Part of a small language model's weights: 128M tokens.
MLP neurons of a small language model. Each row is named by its layer, matrix (gate and up: input weights) and neuron, and shows model dimensions 48-143. Each number is 500 + 25 x the weight over its row's rms, rounded and kept within 0 to 999. Numbers have three digits each. A neuron's up and down rows have the sign that makes its largest values positive.
After each neuron's rows, "fires in" lists the words (lower case) most often at its 100 highest values on Wikipedia text that the model never trained on.

L2.gate394:512499522539501502512503491523479512496473483516550511501520466503472512508488463490491505528542454493479528525581488495461489496469452526459515464507498521507491496495511493498512505491549498527519534490471492477533469463500489546493539478503494481510488481480469500546481498507473494538
L2.up394:521508490515501465460530488490513518479517439472497452485507460476547453439497490499483474500510503481478481488478490543457504557497489498494502500479457520490501475475503496483482491454539518501549477512521486512551505520527521493469521481485502555516473466509481494530484503451507525510
fires in: "time", "years", "life", "history", "death", "images"

L9.gate86:517498483518464501475478543462483497491464511526483507509520532450500484505523461501509544503516489520483475513481518471483535483482522475521507500559527497510549501540535517511468509498508466489519453492467493505466498470474498513501492450440542514494473499478463504432536524506486482494
L9.up86:519516511487510515489492461512455484508493518509470531532517490471504480473500519499484465456493511502500529511526511519436513466528480476467481489481505535482493554547500477477448489475518480553507503516499510508476495511542493498540502443494501528492495486497475499466492518465494536500
fires in: "it", "which", "theatre", "youtube"

L9.gate118:505524506484524481492494511473492486477513506517508510530492489493504487538515551502473503488493518520507483518477513485483503467513511531494505489491469535505498480567478470510485446508549497540512464453519506498522487500469488517489477500488448520536536491468468537543451500521433467498
L9.up118:521502475565528473492462479496546530504507485461504472503487541518504497473483527498508507501509555503502509512481538508502512508556529513511460500493524491546498480488481492527530503510484515498507514500485488531504521455491513517499471461493534478527487534490441511532480498514497448522
fires in: "by", "to", "with", "of", "from"

L2.gate92:482498437491477497515468489474484535514542504444545483503526509515437504515469516527476506487526541501507453500525518503511487505485512483516506501508498511499486526492538487532464478480470533465504508559557534528480509532518467460484495530472504478521569491522506509516505498493510474517
L2.up92:479490483489490465530495476480490507507495485497526487486507517527443479533465507496487492481546499487537466506494522514488479478496499455540499521533492496514465527495551441524423502482500498462508508501546549533523515515507466493468500536494506493514553486469521518497518526488532466483
fires in: "born", "crown", "brown", "include", "includes", "already"

L3.gate274:494497480496524482538506568505474456498443545495532496487493495518461531503497500560463502464503570521482506511533541474450489492533503509510482489480506509504529511488476501489510478521496482502468515462474490500510530506468498501495479496506477541497546515461491527480492468495487499468
L3.up274:465507473498468521521473559521445465520469507503532493488498509536493556529467502545516513469486513531478502519489527491443447469528500527548472478482492510524526482474495483485546506498500510477493526471489500470478519522495511537459442525505489540483554498498485511502536479502486491492
fires in: "to", "during", "joined", "following", "at", "throughout"

L2.gate183:520498512458506482491479495492502484527471492471492495466500496508460453462532508512493546509469506506490501472476546509523547506508499480507492513496545509529475484519489471494477518500510471500471553457479490504489490485522467475477520485496507501521483475530501466444460511462483534517
L2.up183:516505491486520499514467475493483469530475486496466462550461514485491493495489508536544492498495460510511423441468537545488525467467486498497496522498474469469497457511492469504519512489456487514474546517491462495574506494490534515507532496504505526484520545498459475495504501513525524534
fires in: "site", "high", "war", "website", "wilhelm", "white"

L5.gate457:524498510492508497508545509493538522476491485476542504492466524493513484551505478482441545468483519455485536500484478507441532501511492538542483505459506510526549490448467538501466445537522484486510540513501487524494520483470480480517438519502515520469492514453517503489498469519441492510
L5.up457:530489506491512470501495502500481499456493515456457497495515490488516449536517496493514517523514487489514462492535506516468521495488459543505492487493533469511523487506504492493508520489531497450437517532466464471525503515467516483481499552510522532506505499482512485502488509462516500550
fires in: "and", "as", "to", "columbia"

L3.gate275:483489545474505520502487518512464531521534509487459511493506510512513489509465502501449501496503461495492475463494543506453518508510499486469537526512522531503514509498459458506507496476492478479510499470505480502492532508543474498449468529460543440506503516459503522483523468556502527492
L3.up275:495516554472497492482483511523550540493493504509502501491513526470512513459521518507459480545480507481499504501560516525447472483511474507437541533523481497494495536471517490514500527487488534525523504500506489503494477504494522549488490495479543472526485498542480528486465459477503500509
fires in: "against", "career", "limited", "who", "criminal", "studied"

L8.gate428:470487484530494473486475544536462501470490507511460511511510469516488511486522538516476522511496482500511500462518508512479513482518487539460500431474458482527489494478492489497523495539494507504482492471475489450502498496461478505490494490462461516500520477468525475476444516544550494503
L8.up428:493448518474532468521498536509461488539456475485515489498501472502471519515522509483456517534547503496492449476511480501507479485481476499488541514481522531503523533489479456512498498463524490516516467493475497483504517501509494474448486521521530459493530469522472478501509495493430516554
fires in: "in", "of", "mi", "towards"

L5.gate363:490502508483534516482508555475513528510461497487515464515502475522526530552513491523473497492519502516502485482500474486433486483472459530518492465580524479507511475509468493484510519491512494514485488500456521505514486469500485497464534495555485474509494509465459505444508477524492448527
L5.up363:542512504528481513518565510538479483526489480485495518499528487506489511473502515522509507526465496463510520447492502454504506452497503506528483475492511474483476539506502513535492529481498479500533511488528459503498518502504527538497522540478542453497485474501481489514494568426510523496
fires in: "july", "october", "march", "april", "november", "june"

L11.gate400:512491491531482484504486490506515478494519519499516518483462504491499479517517465531486511533528512503520496558489514491479483528545482535468495461500532511481512485486462519515496509487486492487520497469482496486488481506468495494488469527508548465508457518491471498504512469503477479480
L11.up400:518453485538508447456503510515496523517487488494514487483555515519477477520503531483505506471526484465537497468529543502479530478536472520543489480462534498505496505466486517490498470503484486493478485491524447500505491482489528479505602497511512485525454510492503500508499498488532469510
fires in: "of", "to", "by", "applied", "belgium"

L2.gate405:539448496460465532491464490495526458477518509523505517479515513474520498524501517504522486484511511499540500493483455446506532532502537470550478482480451521511497477484526454498481476509501476495499428528501471516482509482499518486546494562467484484477496521505537526517543498491536514487
L2.up405:513532497499514513498477496466487518492543502535529523489514509521477502498514511513535498536508503462511512492496523524472530492489532498505507531520496507468518486487538493498465476521527519473520489470558483498487495464497494489470488508513479466482508538502518551496494494543511487488
fires in: "made", "played", "games", "olympics", "athletics"

L9.gate206:475484469507518520502496497543490463522452516489475518457506527475458501467500519522502554518520532502504470470486488471464504486478517521477479483474496501530515495443501472512476560478541496513495486489461508502504448504494495492472504504513485508490526501546518496455499505511507480514
L9.up206:473528470524478492493490511525501491436486507513491511499486551509476556512511498495494509549540488487451479514545469525532455523495564483475495539476506511474517476474523479486471499524498496536489496515463498521518511496535514487476540552508530444496528483491484536469524532543496478477
fires in: "in", "near", "nearly"

L9.gate458:548460496499506537502474517496451515509491494498461512489486534453509450497485480472509561510527491462527494486524519490468519545541516485466478493492497471492479523481480483536516522479533465491488516497499483497495507465491509484494494498494534515529495519527502459453484515520531532517
L9.up458:485536520497484473543516490512515512498501507497502510477478470473516520512495501544484508485518538515499449517523530512489527508511537489559487499499530483466523473454519482493493516516512512474527550529505468499518493499485500524542517493504490509478501532530490498516454489496525475548
fires in: "who", "also"

L3.gate471:525525436543482513507499507506495502502485497501500497454495470466483510512494522527538482484548482459495465489491498499481471542496524461462497495526481487480515503488516539531447503477544455534486503513521481488546483463505492524536538502518507517459464527527509465537500516497517505561
L3.up471:521506510503473520543495515509482516476528511510519547437503474507538532521530511510503536473515483493495470525466489472508466521487498520524486504527504487478530439491508560478498521443519511549521507502527500521513488523519520555474529464508498486458504484512523468525522510472471534516
fires in: "years", "life", "career", "history", "failure", "figure"

L2.gate141:481490501514484507482511530532507493504503453508487497519497491491542499524489512488491505497500514474536486476490471478520533473504525494511489497517549439515463543501496444483468523484493478494480552434491485531532465483503527499478540547522503470460483522495469508536514520504471484495
L2.up141:473455492501470478514491577507504524521476452486501463545520516497502495519557511540483520491478478484513504481523486508466505471546481506528481499526536481535470494507518454498480548522513497502512487466516460495517464457451517526528491518522522482522474478475492446477486495498466513502
fires in: "may", "june", "july", "january", "october", "november"

L2.gate235:480497542465496518491474498492525530513493487459468505492570492487505504523510504507520463483473530496527491540508529499508535492536512518502492449466542544507517496523474493480501471491512496481507447525480455521528506530506526495475538504546503465526548535520494489494501531493494477474
L2.up235:481530521472499518510506505505518487530520502509459499496563517471532496535502503531523439506507518469495497525516512490533505503516507540537516444479521529469517515504477509504521478481510500502498463545485464496513498559510505486506511503549513475506531532513507478500466538520506511492
fires in: "republic", "art", "district", "ministry", "minister", "regiment"

L3.gate32:517488526477509512519507457438484552467490500499489535550446531483496524513507503484561479512481488501518483496486493461535516458546514502484483507503564483485524455496523455465467467530484469486542508508495473513517492459477515481460491490522489525520499491526487517475508549487474507464
L3.up32:515479505490466524520517468483487526468487482491493520571486545510507516505489458468554504523463498479480470506444517485554503505556507516499496532490525481478541462491514474461480507507475485479551497484502507509500506486497501461498476468518519537555507469565530493501504540460499525451
fires in: "have", "has", "had"

L2.gate461:459551518588495486517514489507409558476446498485482496510511461488477474472492495506512468493519438519500489468487519471480493509462506500474497505474517484501527473485496523467489536514510506530484506530523517495515488504556496486506546485532474523504504493516475458511470515498470510508
L2.up461:513543511532497527525523506517514536482465483500467495503492448525453519469496475456480474529513478457468475482541494468484520510474543477504509534484493482475497530462538493477479508506510456483498524560521516481518472488482489469544534511517521500453521496525514503487474544480470510478
fires in: "years", "time", "life", "death", "year"

L3.gate242:450498511448537524488481516481520522472537471512429552515527509520469509449498482517449534473515489520521508517494532426458524489527579491464537503512543459489492472468481495485438516521517509509508486516488491461508481455530468550515500485457515474514518502497518476530494493498520493486
L3.up242:489490513505433527493512481503473533531525522498509503543493466472506518482512531495510526441458471487493510475544544470479457476493523488489482521461471495502554450497472540538504526521501501496536516494501501464500514495507531490484497487503475524499476514498521489496471496467479495515
fires in: "also", "became", "originally", "considered", "now", "tyke"

L10.gate89:517506469503507453496486486481485551478474474490538520502514514481509468522467522467519543495510486481528527510506511537503518475468507495492474537485503472511510523452470566506501544503516485502494507494529500529523479507520501509465496538496453520529542496528428457488490483499482504519
L10.up89:473519443472476475470508531472511480438511552502524505495479529508486527499518492551513497481521537481502538505528464498521480539475494519493453497477449499524481519522482496496481516538498458514535494481457510486535515511443540527523477483494457481511511519509489541479467488502517464525
fires in: "in", "of", "from", "at"

L8.gate404:524485505495483492449475496498474481505500476518477478499499568529485480479499474507501528503490470529502503497481505517438519506531527503495528522512475492544492506477500490494495446498527455521503478497484533494535454527486494520511492482511482502502498559482501482510466475500467489487
L8.up404:502510558484512504502467483495507532471545474486515504535509536522500481478489504492467493521461462485530501510526501529520498507504486507486517531491512493471482497490453490529511508447500490493497515535493523541484517485453489477540494459503478476478496515500448482513553514515460481463
fires in: "at", "by", "s", "from", "player"

L11.gate13:497461505502525460525493498521500570517447467504509497486483481489504501538503542500462507543513477464548493552489530493485484474497522455467504475468485508490501504527481493497508485505515493502512514500487510484479464513503496520508542500531491551498547500517476479514511480491506499527
L11.up13:515477440474532521481509553502519485476478514479512538528484529509466476464502477477533500501494532454527523494490507479463534466494486569497488512500490487523493482468486487503455458513458492501526523496490489493505528533483527476505498483482514507539481519497490501523520473524498532497
fires in: "to", "for", "from", "by", "without"

L2.gate151:527538524488459490474502488473499475516453468500468461516497513490481519501516501454487483524445466483491492491527475548436503483480526456465507510479491483499536480487511532471494490488489512504483496546459499488529487523465528460512504497507541521464467547529504484487504550438515529541
L2.up151:522547520498467502518497505532463488505474457436470481493486496522509542500459501447506455486478515485485501538520500522470497514475483503483490495452506494473524427467515491495493507469493534469533447522485499506495483487499503490492519524532501518507475511530467516510530502521462446505
fires in: "life", "march", "january", "death", "october", "november"

L2.gate416:497516514509523482541485508501454475476522512492530492491495509466473553522475526535477476499505514518510515485521494496525479538470519443489517509513490519562500516544476503499493461509495508537512484514538500474504463518518471519542507469530497490487519514492482517483493499523488507478
L2.up416:458525484506479522496510508488491486501497540495508479488503450511529556492478546533540429480544511545487489538504492511493511540483425466486490534506493492547558519528499520490516476496487529491484481507516458482447527507497485513506497499490510522463515515516473565517487490516509451526
fires in: "american", "english", "british", "us", "french", "indiana"

L2.gate508:500522503494507500501482518492486481517533524486537507489465473474520483538499515577499485492508505566521523484479478479482445499458484540497477520474485475499516532554456540487529501502487477490448491518522513495461529503526487511489493483536570480485546509501515514484498445487519507479
L2.up508:510511525534450545513488470501510518552503528530516505445498470484472528498505500536514496495494548512528480470474472450495465480482455475471495507501525489514503518523500507489502468507540487500497474489520483502464501513507507510493472506514484455519481507517504530533545521528534448473
fires in: "world", "us", "national", "usa", "french", "bra"

L2.gate145:498482495464497463505501514469444497508468477465513534549525505476500522489517498479510532473480410492525489512489523507511519461500505447520494509504506510509516527492503470477539502538501496492495489507478516533483487478504505474513473476516517534535484482528484471481507453512495518510
L2.up145:446484468467506502476545464476453496473483495472508505552506511529483522507526538479527507472498468488528524521458537500559477465515479480505469495500533519479507473507492482476510465493497517512485492480484524528529500500507459479484472492489475533518493457523518468490517493527516497509
fires in: "has", "had", "have", "see", "are"